Part of a small language model's weights.
Size: 8 layers, 2 heads of 64 (1 for keys and values), MLP 448 SwiGLU, vocabulary 16384, 7.47M parameters.
MLP neurons of a small language model. Each row is named by its layer, matrix (down: output weights) and neuron, and shows model dimensions 0-159. Each number is 500 + 50 x the weight over its row's rms, rounded and kept within 0 to 999. Numbers have three digits each. A neuron's up and down rows have the sign that makes its largest values positive.
After each neuron's rows is what it responds to, as a language model described it from the Wikipedia text at the highest values.

L4.down363:540368510586507527533478552497479478521494583496518450530544573523411526588530519321490478446488512513401501720410487512492555581475506474459475492450436441455449503492585557552494516489526499559507503578492551458453484444510511481478425531490423533429447518474470459512491444366445475470417497586429400473535492458558497483506569441476539482500585426548487448508486472470495517482506459505540504501579438435528568529565507496453506500501483460541471481585498454501505494495533486
Preposition after passive participle. Prepositions right after a passive participle that introduce the agent, namesake or category, e.g. named after, founded by, classified as.

L3.down346:428532455495574507456494570509579513500501560535477580422494539450494442561441520562455517501464554535535464641474522494459460467606459571467434468589548446452523522401396490439518553495486549519446416456473500499448467525492605438409546506598586447493473487605528503483511501602477534542555535549557416597489449496545527539523608499573531558473532518584498511495453473487512539525391487493546494543596530504532462473559441481544483433522534442518491500477432543463517486436494590
Relational prepositions after roles/moves. Prepositions like of, to, with linking a role or movement verb to an institution or place, e.g., Governor of, returned to, merged with.

L4.down98:521512470511577563578503525551444484455559501446560512558543486510529596493526400562445474580491576539477495420499539460505448569571556490408561512540460514460532630559512437475534389495499504467408448473487414486562512534555617503468443567560514420489488506438591437549490497517508514578535545546589476443436508581573390457512526506336431485461513436526489503540500412475524514481489500438570469514569474494453465456475480519557555550515517516510475506546461494494536511497415565
Membership "of" and main verbs. Mostly "of" after member/members/part/name, as in "member of the council" and "part of a team"; also main verbs after a subject, such as won, became, joined.

L3.down300:564487468557551568491554530512477575536551493521465476519539606466543469533468619440436473516498536558446484592468512481484468511525508499516390505549448490568636520425515526487486494380538477527552490460542380510499532498573552535511471595602394512514511465469453477530377462477545453505461545500541531475515563437494542526524473526499504479501442423456470559474446590561633516518442593530494497490478542472505418555518526581456515520524395479563520640542489473495565513506458475
Passive agent "by". The word "by" introducing the agent or cause after a passive participle, as in "damaged by", "affected by", "criticized by", "caused by"; weaker on "as", "became" and similar role-assigning words.

L2.down130:502420553506478537444565471470525487547454406454475503467472449508498563429510437444471562515564571464538460537509476550516474477455490493552487432459525620543509464401434426462467479515576499520565498440506467596554561542539590583533536369460615524496589453582546460557483510519473547495432536363547455496514495567527568593587509507575565545500475528507495433452534545490409582536532506535469539487442470436495444469436492506565479524446570483518489567499547608464549482515480491
Referring back to subject. Nouns and pronouns that point back to an entity already named, mainly "song" after "the" in music articles, plus this, which, it.

L2.down197:515468381447473485552530540423564523364448470495470465551470524553485593477544512510488501458387458410554439547460579518477525422442537503482562520464498528530505475598559516463432494508474426566482535435447472529563457443463569425397524464503627579548455572454507451494410573425468433497453470576532525498452569555504443537532455515447480483498555422538465511450526559530432474522493549483516557501402572504515515544459532432516482489493580532429466470527488511493507471458486364
Biography career verbs. Past-tense verbs right after a person's name or "he" in biographies, such as served, represented, taught; also word-initial "st" pieces (stampede, stance).

L2.down229:379516458490467469458468544547483484542505505500543519453519507481528442506569415493507522538439585476446551509510510432503463489481472529445456536580478526525497498523549409422432443405514473536552454499576473480516452543470445520453391459544582488441413633514487563556561439514523456438464449602423503498371517529502533461476442559462494513457525499469481584482583536603590516520486513404424418582464545582538499427492520463466549487499545407628435462488471497442503499493515488
Passive "by" and military. Fires on "by" after passive verbs (named by, commissioned by, carved up by), on "military" before nouns (military honors, military occupation), and on final digits of years (178-1, 148-4).

L4.down423:493483639465472567574492592438455489436505577549415565518434515520433539466425434513459452487500522421484468402625540506575430469428556584420547427436512474440484475526486513489579425450510513548571441484522443539459590605412521519493507461478544532494476551459528481474518401521460433555567572447520489507447511463515513483476424496455423429463472543519514574527521575499570423428516489517474523525566492532496453486503517463404518585453534508439494450467545489567438479467501556
Music release terms. Words naming a music release, mostly single after CD, debut or number 1, plus bonus, video and live; also possessive 's after composers and authors (Mozart's).

L3.down411:508545469546549544500532583466552468506491460499524531533504400472509494475531480538505519593591557560502495516587560449720454448568501521547537477527519458500487571578490459468518546455455501412454485422561536492498491451525556505494568560445496501567490407530509554514511500557558489516529535508473518477567578510519528556522466562548524503512432486416462546458460522479434535591505562376573490559433514454530410467440554521483583485451509335514540558508476455387499513518506518
Music release structure tokens. Seconds digits in tracklist durations (3:11, 5:11), the nouns single, song and film in music and film articles, and first cells of table rows.